Part of a small language model's weights: width 256.
MLP neurons of a small language model. Each row is named by its layer, matrix (down: output weights) and neuron, and shows model dimensions 128-255. Each number is 128 + 32 x the weight over its row's rms, rounded and kept within 0 to 255. Numbers have three digits each.
A block is one neuron, or neurons of one layer that tend to fire together. After each block is what it responds to, as a language model described it from the Wikipedia text at the highest values.

L2.down337:117155175170105134149151087126154145154108121099108144107200144167153110138145116088200147109139045087143162173122086170140147117162121134125106114154099133166120132115127135079143092170124156140213175136169102144086100131171169146082147182097159139134137115147161086117159086071151156131147114181104126150078146114178116135087141084163093115096123135083136132166140198099178132135091
Description: Word-start fragment after bracket

L2.down490:081151129178115090144079102108155098078116174130172130141156064127127095110161136162101143169138097178121182132093134108120132088146133161170102091114106131112143084125163124129122166156138138143204110114078179186126131116120062144144127089118174181118104103113178110100148122087130074093139092156075173129103109138177153111121125134064100154128153117160123097127147126083188121131100
Description: Plural-ending word pieces

L5.down121:084142113165163103172114175102141122069163096130144124107167129072101145167148125123149128127128132192151116172112133202121171158152086087124132170152138198163183038162127153109110179058111120083131152085128146134121103116104084182024112109164122111113111184138136188151137084145085116129170157156087144141098120158132092093096114113143117180054069131110162167152120087116135102103132
L5.down155:141096166141122146179087140114134173141102132116138104118115070103136119100163125137130137140098154088136126074200139170132183106068142145136133185127118086144168096105139116155065075077108155132176089112150135136113133053154111146131137172053129137078128161151081184099127101185185158121106133095135117131092141207152197107154117120160150154126077063136143112137103104150067204170175
L5.down189:105112143128120100112081121223160166134139143135104170121075142119131117151143096146114122103176167054158142151149122111094108107142067189123171119129159097075099120182153109159189144152149102079080081101088096145113166092129151111104183182129120143144105129131124114115170157126120143064147105118119180173101137079166080159082172155158115123118140105128133136191169070062142131100137
L5.down464:154177126122127087086161166159123156154103150142161198142098095116088201160127077177134146160060122111157132135105143094105195104143152161085154128128119144128184111163114098104113163155131109133237140153158114102119153133183155118156209138125077150139115118107151157092126169145156102163113133164107154126069128114144107067141124077117149144109107144127114105166162124174136103117132
L5.down502:147097072134174131150111133141147087152157149081130142085198093131110193116132162123107132128161072156095180099142164170129077158147171129113143094092093135135101135168110096092153165139118110071151136126124086209117117129093137109134107084130098120131124163125105130109089113122058114204106125131172073135082108167041136124202145147111071172100166168146159121139133146170142206136157
L5.down719:061143136104149122107118138109127115072132093181150091105142120153140141162129130129118134112040122086138159147103124075150236126203129156115118123176149091166173129179095127156150131124182127158128123140114152178106123091092192139073172119149114127110104148151162156152163123131108127129091154107150074133124171128103153155188135078108114069157163099102111174148157112171137138105181
L5.down743:162139111141140096135165061134156125092096123141118150102123131083112102142152059122132109087099111151129138198125067141163192159106114165154094109144118109186163090140123113142145160222162097169191094124195053164134161123137106196113177124152154137133127097066137144080207106132110136131183133118164154114123108160137067121093135151107142111072130119091135122169149098100117148107128
L5.down1020:130117167128109088084122143136136129154106077107120145158152155115135174136167168116161135195118083105138168178145115165114182165133083159137132117163086119120168075136117093100135136122141084135212092065116138135104175102129074125180154100130122151115115188161110091118205123125103117104099123109126132115081142147122146066144160096094167144105151155102151157177130151122120135141173
Description: Word-start fragments in split words

L4.down195:126128080149156124144059075132135133113159148095160121065125167140057083105124122123147151123123134069139119080140075079088130123120128151144168186157107157165140156176115138136113183160115083089150164101159160120169085180176064084172126111168125123126139108144102116117163098091149046139103090091192158169147082112130107122117127160183155112081143114105131144134093110140108140176187
L4.down203:109190081138161134155100106131095131136129105157129058144118117105144099123141119119176146113073119124179111133192153164117129113169173166157088163110159107156139112142180146148177110191125120159000154106126107113153148128171097162098146077161142145166211119116133136110080127156102120149115056208085120107104160155145170122119115133080151145098145122131156080098152106174067127126104
L4.down315:120141110111160072115149132097120168115144139151174142191133125146139053144144068150082091027119124156107139122082108101115157156131127118065199083126097125157155116107160053077073129117124154184150155159110137109100143103116066179118121101117209139103098115087109122115144159134148131051167159108093122083146107107093180162118117126156117162060140146107109155091122136094158123132164
L4.down408:119099090204150153181155082121151110133184160164103065122121179167117124108074139153074108095079108175164128134119145185142097133149094142169125150110150152080134140086139161132120072121124167126153108171171184071122108130156109148116140130120171120112097172137148124188070073104136094182122041154131175077145140090110189131137150089159185083124124116157140126146128081099073161101131
L4.down428:128153173113130143105215142187128112110137105112152155168113152187133147097110095099134131088185130126133151164118136205176067085113119174114182105110120114129101109108166114159147177147094085092128170069108150120098081154086174067128116189129147074095108153150167171149129171086126170120174159117181144101142117112124106109112135076098101150068125067129106137135093143131115153088131
L4.down452:127125119166132122202170146083058112175145176123142096091144074147109137145110108130163127135145145157149119167125118174094171133133153156103119033122105081100118144103109147104068159147181134133150125124118150122162102129108160142079106107140102093138142120174070144155037117084151128130130108155169181113122156085186121220129087147080128100163146126115174150110107188137173091199119
L4.down779:157109161095172115149111165091067129174124154152178117118125125151123168139156105138097128135159146099150105151169068086151197115124169148159127111187125134075105091125110106066104173121129115189152134145102174092118118147088151106059086102139157146091128111141134057141107135149150127181080164140118144153091143068129114148106129142099080046194121110180147124117149114124136091181124
L4.down784:136138130199157181124149090118172135158130181194127100154203113199105112188172133109018083050119142171074137097095110083121073114121115152150181082142089162105138146120104164130124104139126146131110128143141166054105159122152142127142122149112139165175131113099142084102074065092067153158074157125132169142184122116147179088113092139095170094169104127144135149087116109088140137111076
Description: Word piece after p

L4.down36:144129092110180201121158127126111140125151123123139161203126176187103144171148104165119102136089147220154135146164101137233180139091165144109164128153117164140158153087162170187120143060081050165104107128117109123120115089120158098080169163193171154117129111118098135121100141100148117156158157125143113170132074095088134081132116137169143088112165110109157096080098082093097084139117
L4.down54:079096125137142158143185110062098148172154157100139084151079081149134138128110139158134178173115137174117091111132128102144125160096179095187119086098088113118102102146141181100142118129123177117074150076098184121080141153111187107078192168167097114127102147152145115128084098118146166131117163143147145126170132143087159129127118132080104150122180105138097130124148110139130139151153
L4.down127:135098088110121121172102062132142119171147131194079164136173122133150168153114095053080132106106085143199083153104131132170124086150150119224113101142096137073110144133132097097168094126143099139108100128177147144217196153152160141124128125149129106164140140099164086110139147123137137119103160134123176096115145084102147146096111150075127100094113088140129128163136136109156151095121
L4.down243:093145132098148105135173155094160143119119113144089139137083133166132085175110136170146221142111107136174091142123161089180210187163105109088100149075185110145130093101152172183074150091112146133144153112124065087070144095098103184122142138108086139163127124099136227169160105089130099149087086117120101143106131091112128124170084158106139127081108111142143148148077124096167141119155
L4.down611:101138121156069123103130159146155164105097139139059178153174178129133087099104134126090200105161096150171130146052144132116115121107124142147150099146118170142134088093120111110165129124071118130069148127114134112082153133135145187152113151138124205172108104166105145173123140139094140146124075150152134128107115092186092176096124129122156123159154158101121159131121136101150120122207
L4.down830:097172108075079133167171132125152163134106074111115143152153159091206153153161156162148140093114122068175167148163182051142115177161095099124148164162153129132112187074097083164148090125143141129097140125094143079088116168163125147071146158138109167149099129135117162071187106090134163112135142141148108081110172179154076103117105162112140180067164176141166188128071171075143116143103
L4.down870:146139055089160101098092132073121116150154187093178132171112111164079158156132049146125163102115166119130134154074082161121161158140081164137101038084134119139133117144175158079105132137085113178106110144179139131108118146113134088081146139138144161119128111115130127116106165144108140106178090103111119109130122138096131118069186148179159132135050097146104107138126138136117129191211
L4.down967:107179126081124131098163099126134114111100163137106077124129159177071074139072079160073171117111122095081104169207158150152161110135164103106099093134151181199183161130139106121099118147115173175125112127135162173145106166067126116069120130101104126131125172138137171155104089102110130201146152129126173115113132122170089116119117106113124087073154171148104146158110145093111093077118
Description: Early word-piece continuation

L2.down69:126105138096136117149136117101144139108111145157218107154120144113136111117145110172102155127110143167092100127131146161138055169192080116154100122149147151093109062129163154172090175080120144123026079103135189167061163124063151112190138136137135173114109133158121169148112110105120111143174112154124175111113107112135194196116147153136132092123117095140072130113152135096106115170165
Description: Word-completing suffix pieces

L2.down685:133124107125162147127151107095188199193125196172075131101117187188082132109135157124163118126138122118122117141130078108166153164076144088134135122072141140124159181141150140141134096127187073125140110130131144134098136090102075112158087193131136155146117163140147107162189098091116122179160105177092112121089076119146105156091111155112091123108072159130058129149115133099157168099109
Description: Name and number fragments

L4.down131:112161136123107158109112134115158111096143096130143133149086165154050162142105150142120132128129117220120142100111130114116101141167104157101131091043154148181131092158193138103062211109144116044185145143155120130121092129119125101177147171170138173144159070102098167134121128124173151088122146187124161110089102095140160109137119115121119155134070122095137137136069089119108139125146
L4.down325:125133169096085043112109154109075091117094153182133142124069191137141156144101135076150040131098145130099147210129150127153118120228174113067072124099129116111130093180083123197139107120180119133108169154161118095141163144144080111126180096127156124108074122148128096090143091148131093095073140100144104087150137154139156178108128173152145108184160103071195091179089131157141144196046
L4.down374:078127122117082138169089084156180137079167140103186169126158151121058115122096126123124152151190138173100159185108176171151123166124051119106089139093104116141141128115141181112094175090172092065185115160126176162101117130126095114148128083140165135106134139116120139118118158050150149115221123152098150113086108110149142126095170061132130195087109123112151111123140185142169169148126
L4.down412:057100118126141136143096189116177151204121109120149163145130056105117156117113062140165133139131129088091100132133087139164115158100171167190122117131136104167058160136120139126117125183085120101108178106119125110092116091111163088125184106103106119131121056174098138191076113112175089133181094109120153121156102105060123198151116096115111101146161081064126147126095092176144130180122
L4.down497:139114077140146130096092143127120151095225162171122168164174087139088125164184173123090072118180145122118182077188153108106051163161162155081134077094106111158117148111173100136131170117138079159085090121072091135134120160123076120102129088098167168146129135080148068184128108142122118056109135135126153083124084088136146137094053138122163149108129150151182108151115169084140125158159
L4.down597:134087155122061143166122108087203154108140118114101132114137072112090107187121181101157101130130131131078184156129138185132148082102097124220127134161138181111135110142163106181078132108101154163121150115174155114182162122139145131093158173071171100092125205114096053183105107113138113084156139136131159160111099128118114127162113144152132165125191177176140130101093179095081142132101
L4.down705:110120124092175146138098125152138090134105111118105195137145117125141149139151124176109115143172096143088115120079143119161000124144160145108125153183085083097125102131120153140115139131119093143070122164121126167117120129182084190072126141134121205077202101117161167105114139111103086117106118107112127087159074119133085133099111138151163160129116075107167139084153171119139107152141
L4.down979:113147127141186133073151113138118102132124094113113132129173176116120140137180129163049061115173118130079182099139076118126148138074114122142148157195178115094170140196122097100192125136102123182173111063181055144144137093123113108124092135135159161089160125151120199114083111088155117212142167118188084169133123125068159094072144173118146131139183138116058133148200139149151141077142
Description: Word-final noun suffixes

L5.down17:099142122150106172131157150075128038133142089126126133203150090187204087093161130169059124098110112111099184147080090094187190182099230117116149165183149143153107067165148103081120110107175096123147097104078145106070102134124130131130140104150085186090077138165143132130110118095082088108133089094170177094140148101167137109174113171131130164139094101158116121155157106092092165121175
L5.down107:112124176086071164149120154119177139185135170159137161086110183152151167171143140183140151099123179126084084124066119126189163124139076156135128106150099156172084107113143147092092156121107107153109156157114121126094130144096190099109115175072105052107118143131122123033148104159096122119142169126135121079136096093176108152125103091115098187122091074111097137098125089104116165170179
L5.down408:162097125181129193122157124171092161105188099108105132159158139097174134100107115108115128141120093103148163110131096123161187132156148123180161089143111058093119135196134049127197153094144115111126152091113137130104137142138170079162178134116097112142106162113108157096136120169104074177111099154137102092178152134172147065168137125111082056151139113101118098141136134199063142171143
L5.down434:183151127128138136162176156153142154142140131163183183141144092093120087083094137117137111153114184153154168123095113117136139151154099108154163107127181158140153128138143163137149186146164156150152011125081101135098163172137115201109084099141096153089141135196096121136136161132103148072083112065089139155141135107123113124115137082093137128141116178189057122126107132103127092140131
L5.down469:143131096139128188161138176196164114172143081123155084163131133076053133125120113067167110113112101114087171159159097101199061099159051133147096154154094069131149175096159121191099141172189104165000147159129112138112124130175148133120167118174135118121156114086120134138156106140132077147114113136143139099113084154132141089109173147185098073094145105140170117118122094142114112128103
L5.down609:151152160115119162141116115127134125105136138118105131160119115094133162135121197113085223143143131084135150140153129097148151168142136081118140110180112200100156130132140096176133129102143153136182059132095058166193110124101103116125114149133112134129113159181038129132175114149111081123158119157116072125078162175131159108120061102143133116136133150100143134085123155190132150099116
L5.down943:155092081165129130083152146184139086096089103133145136131138125125106107129186133134172156073111098115103083092100126111094184118142135165166065138141086107093172187144123126114167162101152082129196114106166074154121136154131148073128157138168112050092103130113151107146197118093131126199132196182168076138108115169100105164080113104108126141145141145117168056112149160138084111102152
L5.down948:121156113129128170133057102085193140123098109084137114120128120117113159077147152142071181125104129137151178140112135149092163146144098146098114176088154146157153120094098116163122104132115109112166089133118188110092132112216117179129120135106195087156128156123104125138098106125107161111163066093116174164176205166132104127151153118103074156156100135103093123103099191150156065177081
Description: Mid-word name completions

L5.down88:143178125127099191088146105162132139167133112107100153043085150154073081122119147137110100140117128115104102164138178146137142157127103130156188196061170176069146138163140166147169054109111138123131092114142135087125145103106089155131196148158142134128144148141107143175146107145139149101126113098138128137157176108116107115176172141094158093146075100091134131135116141045134106094107
L5.down382:136129188167071131180138083123097158089137157144114070126166118160152131158125184105114116147162109145143142112092136125137144155115193134131080150055145191110139137116149111132090189063112145111160090177169216158127127053097085087129113059080091121117144133156104150149106145164127092079142170074134148146117147150139155053134178076177161146104115177122130086146108118119132155145120
L5.down475:071128148099080143181126086080180140151148178173128105100145141127123094092114133170063164187077148126180123139124147081117147146112132155119088133137136150084108144114107139166113118132144167117129075114165183111090157116158105092108129139100155061183057184150151109070097163108116141072139108124154176174147165143183130130129093096083139086178059112084111152099078109084117106184102
L5.down550:140114114094172125125150136100122104061080155174105160107132078152137125138114193076112164102126143164163143117084134154134110084089067113078164141134104150098152154136152134183102207071165182127148120155137160129064108126151138128144124193150126159148137112145181099168175160103167158086129143085149132129148145143113145129087185109096172178064104126164071118124064076154150086142115
L5.down737:123144110160155136144152082116153138146099204160150126102096050135141167132138104162053085143110130137157143120133111123119173179103184144128114045198124111115133126166151111178145177169135102106175114146137167095110146110092132092138101144126122107156128131133109110158181084118115173112102113145092147107076151108125178176124132162051094159121093101107131106113133100152174094120185
L5.down739:170159147162123105144203136126103113134153117139149188101172147185179125073140163156105138146141119082144137135085169085139160133110117138088155131197149140147121105165137124123073122083127110112149061140065127102071127108073125192112161117197144181082179149180154118124153091126120123128206118146128133153085061092144147085105143124152199115083090145137162107152079104108108187068173
L5.down824:149099130098143098131146151137123076106141088140120171170096128057149142115074101104101100092077168127156156073165169181139135102107091173148161147129127180187137144107138107128114085047141126094150147109132090126146120155087139076154125162126117141112144129104126166113149147142147205165114103099141094114145085181097104142181176089109183151183166131104139118082152144154091136158118
L5.down1004:074148147099143163115116156117172166158134174113204117137063075152117143143120160169109139183088138135091151136037146104150069174137165125141168066122107133163127106085188075120114182125149115107077123148138133093093147070138083138147113094115176172103118130094141123135078130171110079121121140086160157096112092094086122155165135042105074118137129156123105129105157133128115115199152
Description: Mid-word continuation fragments

L5.down118:126153131150136150101118119121162088142133126197083120160176095176155078160183171111165127089132139169150125187131105139084142195097139092135137153107099123157112048047057158107135117167132085125100130154153058111094127135146088171138149134171200130117175125112146136081090128166114106091156173158065141135122119111112113099151189124112132188109149123161126148116105171104179146099109
L5.down301:094115024179140107093163119093154164121127079101118110067135141129100063175111148121142165059086125156122160103112123078177185125162135203156133143136140122129113162150130110133091132184192054154099121105127152112158129150177089117139120104143116129143150085065169151143149053081112138194106122166131197142153066118128133124096149115101097180158174142153159094103117078165097124101135
L5.down350:148129130172183192117193137123143093120105078127104144083105143127150112116147111080118119144144201157092105154145155129086183121074158103110114151105081125113168130119173067107160124092117165185185090164044194156131127150117068164140118164131115112147147138091112119115150151056085117162090085106139161130158142163207160033133123144074203093168124149113136112123193108093149200091131
L5.down402:142154137112129119151191134097112112155136155122113165113120113124142106119202139120136142164104140128150127124075079071196065147154195152084120110178125122119117136081141068097117161138124114232044138174152127134156104147193120133113155069136102118113143098110169155114171057147187157158125155133122033124105162086145153141178217151159111077131163177165124135175137143122105160106128
L5.down437:113125166139153178145116186076122108136118106145128176139179092128166206199053115164175109122101154143137150076148137127094211086111128119177163154125099153083124087114137082090125112152109180103145176123087101222108136093119125087128100095115124151195064154127123126080123134132123105088132110102204169124172178150124140166121127136128107099145134112100161141119146053108144121129159
L5.down444:113125115136060177086061130121178185111130125146160125176125099092104130156159163171131138126167139083145148128069084097149101117166141149152162051186093116103155071175142115113137149137125118164156162066138142138147091105094106191152153156097116145112102136188114135083108150108090174085111163105130103135115149119182108105152098160157120165085147114133113165100135127100121108119155
L5.down869:121163131195106161151077119156146115222156205132088101106112110123155102169182114134128104135153119124191122135139114112124152119133130150101133078148084105092092146076111124128133064136111089138190133160180146157149105150116111101123116192123187135171168106079124066122163133126139121135153154115140112155130157104148130200120161226161090063168149123074138076162112124136078127114164
L5.down958:117117111146141153074103140131173094149071121114071190105150088161133135146140112099182150119138193090118101094147149119114106141166152128179124116091114079104106131082062201114075166155171112051052120109126135111109151114131127090091081172119178125106147107062186141135133109121140118175082129155167158151118069099121083136099095149099165107127133154212156065095153161170181100144142
Description: Mid-word fragments

L4.down0:079152097108104123128189145116163121162180128120105129185123122121173124167148159145137110059131164086140090162122148142162134131086110164170101149069103177134144109125158160101231199142147098149089150158096060133128116133148143133096134148137150195134174169143112094104106149125132143218151150160107073137097069152137118154154121116198154157110115101133151050135170153123105143122131
L4.down223:064097133130162129113139092139176164106133113073138110072065126130080146122087130175118192138170163102145134028166152140096144106088060079125149090104172141122148097109130155154110152097117085159129156112147187139139107099033184085116162076093156108129071123071120131148173141130145106098122121141117089121118148168133158115137132104156168074136127161142085098109108130111106129130151
L4.down335:135114147097125104155132094112079124133102121088157129095153120135162156138096133126156119093118120135126140138169156128138225132157086154150136104157108125113150114054154109128128152071163087101163131121120136157153132097152138137100143120144167163174097139101095142103170160133126151163148124158165115113090203157087089136115172110116185117080133163095185094114071140076078125137173
L4.down619:132148095094169135127119161097125122169093068062110098110109107177110112150130106130165152150181102168139132087156143082126197136149135142087088157091078110138214068139123163141155131165113140110134203110114142139164114084091196048112152103121113143126150137119135183097108134072129131119152137172080120132066147147102160108046101075121108146074091134072114143148086135154150158131125
L4.down706:127139118144127114057141167109159150174189117129099156172077137198160093110088045127122191100100084159152139198136142181104143111112116108046136133156147162173148140102110087132089128090080142199143155125095105071128108117121161171087147097152177094106138133122142070159130124078160141134121127166132145121100131138153138159138163089137122132111187109117172148123186158052134095135166
L4.down775:160189100131151166135132200117082123121179093119110164167140136109140184137139136122179123178143118085155190055153128155132151066111144133146153156154184211121172103124180161132080113083110114164138158146126098084139112082143144097113089102087125108139139147150153106153138110176136133111072178179179122098067144144090162082143103121114131170152151167153135072142142125161059112147119
L4.down946:115077096094117171145062151112068073150072087109110145151149136138195122191091079126165139145121180196092148111133104142180134127119132186168169120124115189145085139133099130065140080099113159180155138133153126132180107159150191114139098142149106091050171133126109107141133095075096174155138116185157120172208137187086126193120156109116103104127118116075140103165126163125123112091101
L4.down983:129107092149149132074091096092152074155193149098072119084054111150097124132111096127167178110087126102141179131138122098090168160119104199137146128141145141173180097166134124137146115127109138111148165109137157095145086070098095149045126110152110102101119149084190106172145163094115117141177118154134102178075175171113122099126112125180134151136092130151159170125164138073091115101222
Description: Second piece of split words

L5.down23:108105085170112168166104135131093079163162131155143090139032207111131081077126113096136143119088134145122077167183147163178066064134092120112128114095090110137098133078175179159108152119149130132081132118130148119080170122154114111160090085165113091157110086078152164161164075078124126164067149176147180117100166134105167092160169106139116107106081106165162140113106152123146163087139
L5.down38:093126149119107187229107093133160150090131126119149089140080150108122168075060158107105112183106155163121082131139176144155075120107081115118086125144127181116107139099162138148119113102110131171175174193181126173174123164117080117153095075152094161106142097137133090126105115057111131139138113144146112094122110121112178147165078121161135108121139096135075094131148122135101161141130
L5.down127:157155143179169170147207111128182044143141151093150141088083176147158090118165106127131108142164163096136174141135100110207150176118108143120108168145128093157133127166143154143116114133131100146203132119048127164080137084147092109101156149116140139202158132109128153155158128137129111114039100097116072110089142060142128048157132119140101146146124170125124153111102072164184143104067
L5.down148:138122137175112121198172148094101115158134052171089102086116155122173166147106049111170083111131213175139054120073117167099112121115121128114099159114090175120078106100149116101115109147140088139148127137145158145111107178185146131110109147116091150126148170180168080097107087087155106154118124077193150119084098148140106098187157173105131166161103114181144088144175091027146149168130
L5.down354:140107145156174085114081191117135056146151159125131108144084201150150114092132127094079128117137118098147169150156176120105167231123123123121117072133081071146130144170161124105097124098133122170167152148095131135069168125174159138118142145137163220083103155106161135102140089171123111120092105145098125091086158192097177117110117130114081171110093155141105088127058132053150132147148
L5.down394:074115145099158185186178115127151074101150112120206100165163154120112138104126137126144145127146149239135110151136129120158032083098093137094145131086101168146048169100117151149061159073108145125228129150138171162152137088137144114124079109077176113083115154115135112122145140104152146095101115142072194119124120070142132127113095154170109161102099108154163090137080180127139131143108
L5.down705:104156106128085116128113156160161143107138178183079076135140127076135102158138130097160118138112134142155150160152179091133129156122130139112167169151137093139155173106179165096137097095206147108114121164101135123123140098115116175106157143132117096133129140094152120085155142137107139119122209219149134089109148125147111112119152161153104107091113168120118153160092097114103163143098
L5.down765:101099139115111146159132157076182167128150150133128112154154077152135077080087148119033101111132159136097089198123113162125035136176089143059156136124152130157121160121128161159125131075100036110098134174147142154108168110167203141116164141115091137155109122080113127150104141116094118146137160147136143124082130110136174158181059137171126122046155112134131154102103147107119165124119
Description: Word-ending suffix tokens

L2.down187:106125128128125117151090092121185188108064119074126176103157049142087116151129185130182138145130154129139154131132089101154139147131136173150129146107138141141079134096101188180137082104095103120211162080065097055091154159133102107154102198091089122137163134141117095110098093124177147090104115134161089135127154122127101095160062121136073196195148107124079141136116101160144154141082
Description: Word-final suffix pieces